{"head_dim": 64, "d_mlp": 704, "activation": "swiglu", "norm_place": "pre", "norm_eps": 1e-06, "positions": "rope", "rope_base": 10000.0, "qk_norm": true, "init": "uniform", "init_std_qkv": 0.0547, "init_std_o": 0.0, "optimizer": "muon", "weight_decay": 0.076}
MLP neurons of a small language model. Each row is named by its layer, matrix (gate and up: input weights) and neuron, and shows model dimensions 0-255. Each number is 128 + 32 x the weight over its row's rms, rounded and kept within 0 to 255. Numbers have three digits each. A neuron's up and down rows have the sign that makes its largest values positive.
After each neuron's rows, "fires after" lists the tokens most often just before its 100 highest values on Wikipedia text that the model never trained on.

L6.gate18:190105123186054106077189113129146158155142092094162128172130163155067144141115124206171132069111144137117123144135082054142134101088087114103172051199114201134134117109128119138094156104089096050125171118102113102132108128167194095117182111135137093176162120147167141128141102110069122092135180104114169130161158122149113096151116154124116097173133147144107137122140140152072108139196139169138135118097163183105118157113077107160075137114124102126116063159139156114068117067107055097122097081105151138151171133192104133139091128132139097066151167094165138101109124101154130129100129087120157096133148131117112217124143119106136072140116121124103150119147142183104120158143136064139079136140160082126164172095109118168110132094187075093104142117103161082121106147088086
L6.up18:135175130120153183103116113125043114131152136147115135098143119144085157081146169167116126119123152086098112149099143141114158128158151111107132120171139141105064093156081118142097156154065103121133089148095120175139114098143121105175167094163156101129092149147132125181144179174105145124180162173096140120088195169104135118154165159100089141134174138111124134083115128136123129097149148114127169043167166110134162154146129159093158137089121083107094156110148119153122136136147042115097171168128160085136104152161141174157133077147166124130180123165085063188135117108084180155074136111098180032140164150204142128151111165094131135041163145136159124124132143094157122154131120031128134158105122090055126123118059138169138107146101084118098118102107073169110071069178161
fires after: "\n", "|", "0", " C", " Pre", "+"

L6.gate263:136100177095145137109089120103118105113162119124104103102066142099167144088081101122087101119098152128107149157134145109130160090169153136080097171110178147038097130116190054112064135222196121143135140081115120105143158133133103166076119100150151098182108109185161092031189126127151107082116186152067146091145076138142119109089148100133134121202142128118156111120137094134152117081110167041152116135143101159119128142152135116128126172159045141129143155210120168135125101155148126111079116154107102122110074141112181179124158163143061110091111131135174111114128131172105136130119106157134075140125103064182156109133123148110188112114114123137168129139115081106085164173099145076155163198081092116119136122123160071147125116169174139136088154156113138145104100139126110
L6.up263:129167184122133185112132143138131124121065112129206074119092173058127119153150123090113129150130133101089105123127093062074113115129148144145142159179153140109101151137104121142151101147130112186108136114154088169129135105155137134095124114131127143158129166173090114091084120136179163113150059165157162104156145198113123125092162115096187122141156115069129180057119090163064088112125134093135107134153150123086060117114168142090074100089076161108094143119145198152147183109152096082096110091107123150045114086110108113181211149179100099123149101116086128106098139103164105080140146146070172145149154119132099195157099132145097109082148138117136093103098174079168177120121108109110130123124161118128171176122075116120183124163106137155159111144118050083196148173169154
fires after: " Re", " de", "-", " B", " a"

L3.gate605:186119118124157141110131100109156132089129055176103105118124132159124191096171144085084125161142119091175170115123135096144219157117093117089195140097141108066142131127161139123131125128152195169055037134113188081130126159117136084132146157133074092130092134135119146148154182140117134124146047176129181180116125174117154145140102129075095137082191116085090102131152102185073120101104100111104151086123158143090178137157074114098137124100137126117091151116123169144112099115190112135143092115087132099133068149125085149204096116139147134091118102107150131150117118115052168174089137102077102136155091124130166122210162129065172109120087130110083125129114132102133111158100131120115116172192071146089125147166109113105132205125142150101101199147121111148111155161090139
L3.up605:174098133092171126118163079086169156148156064160135141160139124160066018137147117133131175114157140064111163136164138154038192086156189160105146144164126141093155100105065164151119121085114168104167163124081058123118110151098090081095131097128169143126137151149119135146159086128120174165093137142104167118120106114134111135141131178183182128172072100097104128136180198115122123165102177120137074179081172188153182172118133101117130154108136153128137165114146189083151087111114133188120184099128130129076138206160103095173119111215156178085139138155143154170140135090164076190160143154060123147106114137139089138159138145116117100147133095120109118114125157129101117145140159141099119093129154200138107150104150138130143150100106150145142111092131091095102134153144138
fires after: " C", " c", " K", " o", "C", " st"

L2.gate629:140164084075090122105142111120094101123161143116074105150117113091115099056161091152152211112128182063167116171147140156112128085177143136128096108165130105161086101166151165128118121162099076166116125115126053085094158103126117132112186141076158079135121042090162117163087073162094149124153102139151130081128125104104178134117131149184136145185143087083103120157176169132135186063146132171117163102127120194111108110119140163176122140130113081121161123121164164142144172076159146109119140176171107123095088090121135147117082179078157091154162144151161134182132141165143086137161106128150110181158100152126212111142121123136131096103102098106114142139095121205102170148154144106114093139087176069131073114140080140100157132145098089102108089198149092204097144134138101
L2.up629:152159142161173168122067105135090120122133128115085101177117137133123112081148128116137085068156210163146156126117093175138099108190123132070096155116146184054120165131171140143088114128133103137151135093145179061195106116185122140114142137090143139132076110144137075052171137100097167137167128131124157094092151127080106074088154143150188200147145122216126157128092112140097125139071110141100140106136133119120174150167133131169084141105134157155104091145170156126155183017151095121127176125155128086117122142139121122117097123131138177130192098109141148085105148156141121096084097125104077096132104166141138148148131099089197177105033138126122148119163186056086121123121154117115130141142125163203117104096162154107102107114121077133090177143123173155172150133122144
fires after: "\n", "==", "/", "-", " \""

L6.gate349:094134190187137135093106152111092100118122154176112131145125174138134173103124133129168127165145065142079134170135113127109086125123135102090132157092153154119123125122173111042119149152159137117124126114146090134137155138180120185093128136163124156157157201101159113114068095141134161087100107098105163145138109166098101111125113074121110171156142164176099168100111128119145176184169097146138092115143184174149112117116175125089134135104132082167063160141166103136114072117105109139094046115144129106141090080137096165188234152088152125143149104225074168119099088098121171142145133190124140116125095077153189095131153152122142165118049108133128107164131089166112094145168135192148106151156137128193086111115155110130077107091142125148061170114163070088082098154121091
L6.up349:152039140107162114121133114085107114128113159112133067117151070037120156170122142143109068082167089101116125101106142110122123123127177082110138100092091176086146149091117065173146141136122126162123123188165063121105147186120100153083120094104105133108086111079186118135123115086136073084140159141133096160108189177114150192093146130117144109115105108130142138110161112149126170104093170180104118112167126142127106111115141119116163150148161109127102187100116150093109226082125131172117123115136168107160094187150172157068145154185172095043062128146137185111090164145155118084132143146141106114156110108129157106193138144124161139115184144128120137115145106151131175097110139169099131112120187102132067185156137102116129110120131149174100173052140205157157120064127085
fires after: ".", " W", "4", "a", ","

L4.gate319:078117093092132146093101113146149208146186135153088179139146132088141060153128080134146176143172122178143082091084115115142138160137163138163129141138135148075158120160205152137033077135183127153141216177081102126131155121130130094165190147181129131152151100124089097120164177101089089124149166173138090109186133130142145151122154107109166084157127130141095126124111127152114114127134180094135099143153124126111153130151113092091074097124143152085148179086151160184147077088200156124120108149140088062103123155157136090162135107112109133138120113154121134105150182149098103166138172121133151111179151115093135133112062113064090035120138178128102155124092154190098102181152138124107078133091153124059114094162102114162158152131114112178178171144116142139110139146176190
L4.up319:155166183116122073162178182106130066147076161145102057119115125111163075161115138153103159113161130139142103209115119147103100080157169080145106172107110098149138169089087116122057138166090134126127132143096122111172151110185186138205164193108157130093059094135138161115099106082134124127134147159116121120144127116164110144148124157104091060204104109062157085110193131150099113147080138129088134087160141096142090194117159144070108116096133125125125098079142134144065140153125134122145157079159103111132144150103186085167153142150151157117118144113182082191124132114138124125126103093121143101126098126066143156177107162088112075140110081174149136124135157103079106098105100087158165066110091111078148134107057080099093093144154150081146152170060142119119121103104135
fires after: "\n", "im", "od", "um", "c"

L8.gate137:140131101161135090154091101157092136111140108122127126137136155108116103134152154116107106187156148075088101172150092120126065120122151122117163127139091107082114125193124174093143142166103237122151164059136137129146156139078216110114111071132080074155072091140112171132064159161098109129143110128127123132071131139125096126140090139210149075147148180092162160107148098066183131154101119115146134158175164148095184142119137193143116150097094166137117143155155103153139113144153225111147083120061107106132174098133120110120143133093121138094131124154125111172149114194167111109177140149128095133126176197078059112143119149148150130085132133117089179077162052191143143144159077107108103158167070131100120120170153111171128088173155088122109091127167165128110092140132148
L8.up137:078129219159174153135129127088167109114145147126149152103106106151142191090079109124138106063136112075082138095148131107168140182122194073103137144176155133084139082093200167097179099160123177151133118150121121110109120078116096135161122180124154129190149172100142140116118120150080127114133148115135140148119153170093077210111144151107099162114118086163122187113133149146071095161130134165178111120081116108147124119157107169101200126063083136149143103105132161097135117151158153158111045148134112123112159127130178152168119128140082121102140106166166108130089083154137142111124113174101146144081044143093138098174089159074106097129136130150085162139179112119122126079156126096115150059150168126097128158126162069102156073123116164148079143138161070232103080140135128
fires after: " t", " T", "t", " H", "0"

L2.gate549:153192137128155136176097121112109175158160155153080152109121163195119116110131134143121078177141117157122124095128126096139070150120147126107112120146091165082162142159084141117086094089132109118166078090193108098140192085082103132150110085126070117116133127135072142077185143130106138113166128151087153138199121118147143107166130109111095129141112153167148136097206167135129156073101158101130138141108131133085149134118083107143141150139146146121112104138158186109154118122182123168097133034130117134103127088126071138101116082089133125203146172138095114077180093096105091123145116077073091174134142096068177147162196181093154130123125103132102188077130146118173172057151160158105140140137107150178104117160098135136184126145121107131111113103048219111105049103080147
L2.up549:109103127110133151074114122109173120085175133141099082129114153095094155138126108111183180100166147112144151183134172119141150115069120155212156148167140110179086115138206142108129173069176128171119143189139135107172086139057090144119093154100088186136129091164096162108174078127107146125151171147148135174141119078142111134127085131137085088126119163133096101130185179197150116109096145164144119138157137136142135143100121114108093112121148102124154091128091132137124123101112164201107093144163056114145173162087131187118102140133160135175157089169132085087126108133036128114174091093139035148188151119116107092120145133105160116160150134066143090112129145120107109128199159121122137100117136173140087158117134101139188156164178135100183166148146197106151180079182105
fires after: "==", " ==", "===", " ===", " B"

L2.gate282:177111133124133089125106122052109156103124055148106091142141072097126085105156138121172164172141168096127102119181091111088109109148145089095039124142171169136103103157119169160074120106118065102091093085095063117141206110115100070147124105119099088108172116066112108155128131115092171105145214128147162117167152078096074060118129127108066106111150138190162143153159131155128102101119122170147119186074134117088140195140135096162190130153151097127177110095076127076101104113097153154069118117108069140119105124101135189108159118123141130085145095107137107145116165147100118103213155148158125137135180090143069173119154145131138150146117132143129179119114152170112140111079134108152138110155064076146149105149100112121110137121165148108122119140107095097099051112167185
L2.up282:069147128110082092093133136158104133133135114152087167152108130193159130154130152103144110165186067151157058141159045209154119081107143121101089146169136090127096131133143139122086107160124132148138094115128144127142181135155096135170169171123132136173128176140111109092136078141118135092134129103160126110130107170088121088075069097155122191133120157105111081160107103103130101185107159135055193202146099126077151124135159159172196145123077135080139091154086131119111094064125127187100161182098101136111123112110137117102153144107163157106162146097164142111104217168120125101177156081121159141106188092193105117125167157162121125107117135141121132091200103087086204065197172152114129180096116154141103148114136153145155145131124101088119111138163130173153142118126068
fires after: ".", "==", "\n", " (", " \"", "{"

L3.gate60:149150137108189155138161113182113130134149089119101129098115138126174092132143118070140171068090151101112091188109114117091098120166140175152111091085110106125119091166119106170104137142086106129075166144201111135075116221087129065106141132131151162156100142132107159109165152100138127106121165110159114185079078113103119139123179118090175124167124121136121134143145117146104101137142050128142107110132142088113133114176139178114120129133115128138186158156125153070131164128102109159227091147167170148039135137133145132081079062154093120164102131145068095168190068131144145100084141063142091062125100131101123139120120121102106147128134065126172089067132159104133113068100111077111126154163213098080107124102099142150152141105119165164163132153173164099087114113201119
L3.up60:104143141076194139148150147108174104121189133110116162173143159148120143171082100164076125180040182152096177154114161132120166146138142158125145155095149084186181113114188160084132109109130160118173232178184116095135161149119165106187102120170105088130126132172085156136113146125138130151128122187078112098164117177166168133110133163109086125088171092115104103077120139127102104128157110123159128116144184072113148106107144169170157126087132126093162106156163092143169139137133157113158151074126106121131091126090159123152115192171130129122078089145107185196154127127140121151129140128147143142110180153068125175144117111119137117142100138100098176079193156148091100125107144085117133159092173126202134077125142132094125131132108222128125125081131117071166045097129175
fires after: "0", "1", "9", "2", "8"

L2.gate148:150146113133112099121120132105122093114106127159177178166135120167120087098118159163154136072193122105155130163171143106178083098135102175145169178138158154146055120125089143119128101138107134103154079121196122116081124147129178145071141110081079188182117098172162152172093178114133122093146117137123154153132151074146121064104059140187125147152130134157089132087093108115121164149072131119150151120076114144147114094146089162124103139117115149098087114106152058150161098114140078152152120153133189124213134143128133126112163101164136078071125154084056124149097170159094121067120094167086103126116154165132083255109146183120180148110154110132078165120126127160098123103117073107145096204139079130119122102116087130092068106129118143128158063112147116114126097109086141
L2.up148:118214113159070091140053134152082157148101177152121149140159140151133101121118146113174106086197103091202162146137152135071123148188165105161101180175124156161084150128115149131139122152121164127180114096106111129079140080171120123153111162128068145134110131152096158145119145175156145131158101149142103133108109143109129084102103176199148159166160101159087099159127179137078129162153118194092144109134159126127175184130137158135136073140079098148136157130139144120111080112220134104135077137187123158184126113158144145110174065109155131102137160121183107137165172157067136148124139151129116084218127119143178154182139171156098164093089122144115150098126116124081104107057064085139096187109089125109118136115103126135067100162145143184152137127125106147135154211110135
fires after: " |", " (", "|", "-", "\n", " "

L6.gate5:164080132169116141132160080145107117104131147143199102181106149132081102143161125131150155169125166084119152169137150170161127175215115171124144095140111144081153114203159191119131099120066136124156110113124131086126176107104186067090079116092082143107177139099117145121153120125124104163135145188146130151137162156111124120131147088086170097103122139103110161114116157103071149170131147131136090176080114144142179117122105158113106142113139123103140181163152086169056102122104175127162122151088150098126098129144129143135099069146117137130155095186118152205150129174178122103133155172093073147091125136158117143154123138103141147146112153097175135115092107075157183114119089098146109146171105159177064137111128097056143086175090148190159107199171141122173065012146120
L6.up5:151148113074122153111115158093104072097121097112147095069147121158188145061125104110114140175142109119119122121159097076120083164144089106046160109119122114093121091149081132108147118120153125095178099143131154145131144107189132073125131087104164190127120132049095134144104127069097115175162096154172101123088100125154135149101198084121165143131136085074126168160125140101074119113125119184095080145121143185112177137126075160152201182177134127084074161142184147157108076089132160157129162105104146123103055143098174122146142140089127097093110114183138186157164173153121128169187122134171110070093099173136175102132067126113125137121075107119149126128052107133124128099174138116180130082141138184140050078102169178129120132114134106128124121162113126132146101093109186
fires after: " D", " T", " t", "D", " K", " d"

L2.gate542:114111105097152141172112178113094094140150109149143150153132119162115205107121106134149109125163125139114170197123141119106146122050130196112155146107131106121162096103092116191091170184169161136150147163152161132087137101197134155111142127163108119066136113146103116103095128150126069120086068061135159149116164145137088099113174126160102080108124099123074167154181110131156175155143124151097118142164096157133154136100121094138165107104110134125105130077096138122137055145126064089091122126120065113156133187065088183091159144135143171172137050134088171159131165107181130137211131126102098091169143166133094054147165110088104150148142119132112130169133142081106190144100154076153112094176141085131068142142138168070135151137095148103107170082110124105030144121142086
L2.up542:153167111122100142113136173135091171136123211115109156145093133082081115136159117139127059095116139124074117119102127140099081107186155089110111108160127152192124079088153152189088090118174106144136140145114061141138147148127137104171187059085070165138094075146172126111107115154169071107171180145164116139154143153127145180163125150123120152127087137091163087130082129169065089165139091159127143187125145183129100187074112080091121149110099158152134109147157130096196111182102143118122106153138194130107119115081097093117127102096177100186124138108160179111127115084100123130193164146128144151150145107099138133118061152160155144170110150075093107183088171151122170106109143129069181110146104106142143114096220094153103144143116176104132149116139106187107079132149067
fires after: " p", " P", "p", " v", "o"

L4.gate66:095149180097083139144172105165110172089114132113079063118153093154097106153162148086101126118127163173179132112166080130131143125164149145132099144121116130126139105078090186125157072056124156104196155088058114179168159159100143070128137109133130125130139158138147136113102108091079133098116128076142149151163143117174095094176098171173172117119144174089094143124081158114181151138125157077129186146115156125138135178121171085081168142099126153074168104163142112125097075105099090095117190123153121115133112167146079160128127159126049106190107133104104133153098063119127151091112132120140090087133111095117147081112184192122146143209140141198096083163134128097092091110167150108144112131117117153080134085083132178136068178145109154118147100136157122147188130187062172
L4.up66:146143065185125092196075141121161190119192113150182113145112179112134165178134131086152130125088122140097173076135153137187131127109196166167112144120148138145108117128073147131115155112166126134115129142139093111070148123109170164140119128156132190103167123136117125078160152066093227116140103176109176134147130110167082127200138100166128174090150145106140168109185171073149181125131191157158164109190112132153138153118097121143149150067023184121115130119182103105145148054144071114115095096088127139134116154119137127119052149151156157146142170081104149164196121155140145100152103168128108134114143145108120115103130109064089184095139148121161162134124112095132121140171103053135140110154107138168089163185081109152134140174142157158147113137144133131142148119095088
fires after: "0", "on", "or", " cent", "orn", "ors"

L3.gate58:086152113129167092179122138120121142151161145153166113101157122143143196125170106071157118068058179116120087145142179167174065176194119134084133163202146177121135097170130065101108118172133069140126124129131123155103150167172159056107099134066154142101113079108116109149174111146150106119149100138130117074115151128065127120190191136078107123089111093120097174128065150139135102127147135130118131067091114114117110145145170126154104092144142128104137135116155129194063111152082150108110146133067133133113186129201148132126175162129129103158161113156089158167078176159103139134186144113194060149112099142120148067133189133116099166176129093094115103132148156167093109148160142187136143082095157112146068184106130169135116136139096063101118096104117125167105125157103103
L3.up58:113199176100122140107143111127197091103101089132088166160188118196189151067176132129115062130119123078158131120117136160163120115140108119120062100192144144108153090182101154124125104113099098089147157129137098111127120127122146130103130149124162116104074089091162072112147119161141120086152077178114136111120177164059107168077127118119143131093141120130160105192084114146146044131097158087107144179160124147116104138128162119110134130139124142113070143143127154129093148122117106084102102087122163180183113170178159084093079130149092104095103114151092109162155126170120157095129115157126178176136130097150127136118091124152170133122207092122064116125169099178097114067121071131031143146124140136187143173058147199113135129031069116109132129098111103131136122119111154
fires after: "\n", " \"", "=="

L6.gate422:112101140139164119169102203111071158149099101181127090114094221148108089098054113113172160139144090095152078108117117148127074157122112076105115128136146112107147154149138164091108124174114120149114068142083085116111121099187102166136161051126153060148157103114091115130132124124132168147161151135135166154146154111141114127071136129130149099197136156126131127100124132155097155076150135175147104156128094102153117087098184140126084129142133103138148188139071198101110153097178118126163190150158197092094131100102124164150086084059126143118117173105116107128164095136080126135142112179188139112134113118143101151164116139143140106106107124142171099118102182082151154109130194146039140059157086144129102126086096126183144101115142154210150135143100214097115129131131050
L6.up422:103107107118142132112113130114129111064129081083141156162130093150150115120139112072103182122105140138128149122081139163140150128097046095141138177125095210169128170112096183085150133135123142148163077125104057160100117121068135163108139146157098129148174108085150103157101099142130089185112160148114101091109101105128097130127144073127089151151149173150080148165159121060066113133084087094163153126166139133130193147141106150140071120142079124055166142183096104137078107115131133086116162132157204152105166100094143132092166164133123130125115128168151156125112159188157114113146138161188083178117128155101144171159084112144116135115113131177060062173077103057137163236128130153126118073132093125126117097155087124084122146158074151154089107092137131104082114174163078
fires after: " S", " s", "S", "s", "unn"

L2.gate417:100142119085105174107202123163127148148162126167070147178113137147145151171134117102141129182097161119119109212142160145161187149145082142122117161120171165173176120108091113082196139134121118110124112119160060119103105103167166145181084111130129144102131092086131142082121168155155174109078111142117089121064139111146077128158076145105126143144107094108125104167158118084154132104122123158200109085124097136112147137133089111095137124239109111069078071140105163147110155154109132159139102165134104139177118153127178121110103126125079075118076142172133221117114116140087122122098132141100119197098079100136134094089112157121049092139173134113128164148115094066104116167106087139129146126102036154137192081126156125149148123064197154092116124082126092166123127131117107
L2.up417:164122165106072146124151132086138147111055102142152101059128130179076093233157105171133164073125164130121130164134130176134132071104110107093126117139103146113164140073146130091106167122140117110108073085084155104145140120138154113140152151128147156080107117104157131156173135118115078191126121167113120131131115120085129136067105156112108122158124117121071124139062137089095135109101154076148114107092161151085104167169126148153078111156099095099107067124129172099108152193170125165148101119127177100115132132089155082103106162088076104144117138122115147088097113037116141141076185139131173096071123089126136156093116164121135163091093166095139111161176122124069142198071189116089157183076155099082112133116106134071047160118142149130133080150079090103114057139103111
fires after: " An", " G", " L", " R", " pr", " l"

L6.gate445:087152117109083129135069110164149157114155157111125146143107198113097142154065137061075123097137163073130105100157128138144108131128170104077081154126108129129165138057128130186105165152093142184022100159101125098062087159027075089092135136092042066155133145180156095171091140097128113162137117144094130113148098139095165125153131153173154085166108125108138101141150121203165142123098140099090144159102129147144136180136145141111141107126124146126138144088100071095158123056095061084098136133101111168131165087187064136132140115147165166101210147100140111086080124160105133099099138108117038113123130168157134164155130114103135106138081098080154113156147157126097118105117143075152069114162136131114098133107088159136131106139167154137142169172142113148125144137110088
L6.up445:156138127084154133117181088178113112168073108079159129154090116178111105063079108120096139093156116122114123102161138152062116111112164156161124186136122123135151074124129071130112104137106154189117092103103165159092148135128141171127165136122096155101163109130151102160135092127052164109099082088093132158172117153130113096103086123133152088167112133070151073109107159175102080125205104119096114144106167154136122130114117111013115137185089160133170110159071040036185165107110121102153104113146103155180168101098082106091155097138149141080121144086111079130143110138086179160150159163120120100125129121160126146139120140126162180128139072128161102103161146115140114142119185139131139130144126101169116061068066123097121151077137089050178114158159123141140121158094161
fires after: " S", " r", " a", " A", "r", "s"

L4.gate420:108095105063138187074193100136109160145148117085185074098078183115133124148164180125156117153091156203127148095105163169139169126118162162144091148121114130142170117101159073125100118136077115124124084119168092097113123126142123053133081117165148113113141060126091098133179096109131134085123181068122130107155123136143122167102169131120144197130141177187137092129149086182121096148142100096181113127176155151102122112114180122081154111095134129116097123161152093133171104061120163124177155088148141171118226145097104151095073142158092160201115054115160165128132183157177157113104128119168132114124127133136115117136097128111157146143088103085141190155162069081143143145089100092081148131138142087149089113142147126099149107164188112141143139153133123133026167121092115
L4.up420:135104121058129135090138078174137082140147097133075150133100092076126095110146177066159161110133115144097146117087150158095193124082160156067113159143104125130119104134100158133149097120161112198095120120124183092122102108083165081138104111107118077127115148097105092184124088132098069096118126110188098132140128126091155083161119195141172112108114093131129117136155117215082110117148139078159114105130130119112153142111093140134110088158080126132139153159150113078199150100105189076117133138126155127127148110147098047117125110087129133164159157076151129160127150116136156079167172104094164099193164180180219141175145141148136088158161083172193086145185140150115205132184132177175197154109130104133145111093129137129053121126103142147093077137101116138129116086098149
fires after: " A", " D", "al", " S", " |"

L4.gate672:082126160141160100174179067171158098149135113083105047101093129129134150104137140043133146157155149097076128181082105157112164116161107201127139111134130144102093154139159055149133126163160138094105156180090160071125146102121171134178127042142132139160139136110078150144127076096081109100138147146145090084159089124122104127103111119160166163131157124096108087179099175152127079149169112131165159146124132099103080156096101096147112130077076133202163104129120139105108140149102088149098138102171142126096106101160099098096103072109078121088123109080141118108138135175120118095078169124086121135149056123111114132186152124127131118126089101169152140108117095095057244097060122122128109125179135115147165157076138111146111119118089143126192167113176091069176139142160128
L4.up672:127145177165142148124114113069169193173134133080068113130128133111129088125217123110149203188150168115146110109078136106163103150143128123170104141128128133118162038110127130157153102118095188131101153110114118126147098169078149136190120086172146070135162136112110094122144119121171103124091142110108111102158082168109042132111117160093112096071123152153117132168135172136110073162154092112156207077088114148150096070087109071151117143113115206125056110109126166175140098083152089147154184120111074094077102104104114069147159091108134158137077149191122137144170146148077195152111163116137127153148115140197096160146097113075117122141122135125179091147100113129137124152092143160129107079118184134132145157072139112160131106102136173145142131116122093201149164152170148
fires after: "0", "–", "-", "9", " ", " Gen"

L3.gate434:180136156144142124150130097145195135097128077085184152068135122117166135110066134108171145157146147102153117156087118144134063119137142196092114104167112135168160175120172132074074133140141094117161137155084121150138130132175145160185147108151198155117113105190095111077119157142123123153111059173136089157144118077154089110093119110120122089151143128181116107127151116129114120092147127146137138127183110111106109134142126107091108082149100128082140148060119110121158111113168172060154092115190123074081163132175150204120146083137164104128181103126144110145158149078190130123179109149137123111148165129153102150078124111146128094127157098079094202133099135110066199158148145153072149124096148105048131022127145137148108126130107100075139180161183087146056122100143138
L3.up434:160106145093108102144121146122155052149114130103170070126107112036140147096162184114083090089184097138141148155142132083182121086139102127112124157112132209149104085165127072164090072133079165147149113147110153139159135110128114129120126137069148171126108173123118117133148147127183156136098171142147132116103130095104120148175119088119097182126127173138140088129152118146117140154132153135094182147139161133104146113137193139165132121167067101071120120168098141196111191101188153141101125189067173110149151113098083104180176141116123098148143188136109151141047148121124109164126185077106154137134120117061156124127091118087146104140104105121107099137143088119138173155061124110093169171100101191105069193132181055164093125104089077074141115082141102092139153141144078
fires after: "p", "i", " s", " sub", " P", " p"

L4.gate379:108145152071148163161129141119129119121156173142109133117096160073153160128132140044109101115163126168078109136104121155122145105230133158119138064100120145154184124126136107165110084130134063143160131100134120086150113122156179140127103143133073087103173126091105081108109115168106140138188154141141080129110150178100125139149073209169133162131145114128108114106130155162095116065147088090114144120124162095100112158145093096096143114138129098172162110100075100087129115200140145154180109125055156145161150161157120161065097123114153158182110167143086125107141168169180107172066119123132135135088154132177071152115170159102191095163129094174076069094155132107222183082132125141144173097186071164104100150183102107113151106127155085154112132121085159119121105160138087
L4.up379:150093141155114093137091085114147080117139196118095158055140132186144145140130156096157083117092114123194110119193105114118094127174135128116143157076119153121067165093105134185080137031139163092117098112137137138104164172143124144085119149167145135095113097150103161077041108122152088090090164142101194108122106122106150105155185111122137095152065167156175089180111083099105095165151146153104126116108090123107084111108140083193120184052117092169158130177142117108152154106111148136102139133069194188081105217120134124165101132106116092129101177108130097122121178123078104093139123113137126168103126125155096146171092205095121112100062126128118097132127130054154117144067151142175135125076136179124128131191166132121148129106127093115111123105158138133158153126151105
fires after: "\n"

L2.gate12:149124088071105105143115091152125174126125132102163068146137190116111043123127100145153183148199073147105139124093177155049068126128134104130148140152089122167167083134125148168120078145124125176119096087136110090091090145188166102126104103083100134134130112139121120139110061097142151138111093119100163120118166115079188140129099204150133115138085196185138179087196099134106144113162127124113113084111052138087113081104108198132098131119141110152121126138112151087127097044124119065177076162129121126152172100067125198162127143177159075137146153123133153123158124141160126125120097143149128157157166150118078085101154185137142187116092103136114108075173163139170151133104110098180127087082136102114124116123054159177079145137110145160160129111196123150124119133158121
L2.up12:105117185112109177100183092085119158137174125147100079145093118125073084162137130143103186095172115178135087142163110113115165142118123140103149109126124103185134076149156143123168118125103133194161139146101083072107122172189094117120153097202066115166109114160126150133113128115152186149096174071140136109128122156129067179103109146184098140124107111124135150124155126024113157117101137174121167131109115136140085185140150180186073094106098118108109116122121149121069174127151147146146108077100123192129124160065112158172184114121174123131133119104149197075160115182116149088129129077160103129151098122098143135129163151205110088108119201162124087167100125101126104131142157117127100152116080130124130070137091119147095169113190124179169115109061160061164157138130073
fires after: " S", "S", " sp", " Z", " s"

L4.gate626:116167094140157145115168199089085168127133120156149160148164096136200140119149179094086103112171174077130089161084161158170124180119094165116133158161148159171141144124104154141111130157148101142175121102142091131195115139213153091148126155163124179142152093045131079142149105098141109094172174114141120117101152115110084106120078101149091111102128073125104119151156135180066142182224127154157093173118074092166155100151107151118135149117151151164094165123108148165163088123110114096118139212122080155108069156114098172082124140074095174138173120181117165070126144081145105122075100149150125074134133105121147103134159131133105106090129067163131113144139143128090161190177149078118111147135096088108102124088173168138138112133198129143122091120143071094148132092081167
L4.up626:102146117149104114082134137118091089149113107036120113104114133157132187110117132135139147081102092125168158125112159112132138156195131162085139125200110056170103127107131175136175131159141137150135149078091147041105079128172112185091143156160124129115163094071177128068086139144138104180127167099169163086104179158105106080135138148154125146088133123147163088085157119123107165139196078171166133132139049122128170158128113078078106155185132092218122168071146104196081159119119129103101133147154118157140135122143076134165151164118132071101091146123137121068186145115092117151107080197134149107087098139102139135103103141155142111122123098103182161169092105083110090122151114125122143128118191118116144178192142090090115128164089105120148139108093081130114073106111188
fires after: "'", " W", " list", "rop"

L2.gate426:128162164190157141097176133137108166112128080109119165092203161108153163148089136122171102082157128130098147111084081153116134070160153096111190102149119077079095155141136131151095152111121110167151148085189116151184174180102151059114088134090056078097073142105114113110119106072073090107123132150105134068124144108130124076129142165136053103134124110137155138097119089125035177096139124155109082106100140119138114042165112129180171129158155102121127114088121123153166106107119140128127133113143144107095136114071062171181116082102149164130151097097104134184148083168159112067140153107086158112122076197097132161137139149109077133119122092140085134101110173124118161159197155135117111127156137157166146106183131153188107100122139126093094107173162189070160116126108147
L2.up426:133068134114138124082136094041104094084147157132164108090143122191086157147117167132079196094147130168129133087146181126131107139152163093175163119130145132101092106139147114117067179135115177134146124119138147097097092131170151105125081109133196105124143107155096098158125087150109139073194187109097177151155157142107106163102130137064135168110112069188134152115092157132156109172122136152134087156119131207102127171137126155153148118129123123159169135127083083130105056101134098122162083114132091099128148143117106151135060075151152195103111095122093034109126128149127137128138115130155034184120101103150154121198130103168100168059137127150130136082096134134158119115083116126209121183168097114102177125157136190170114132097154114165106078121083088158104080138118131
fires after: " D", "t", " H", " h", " f", " B"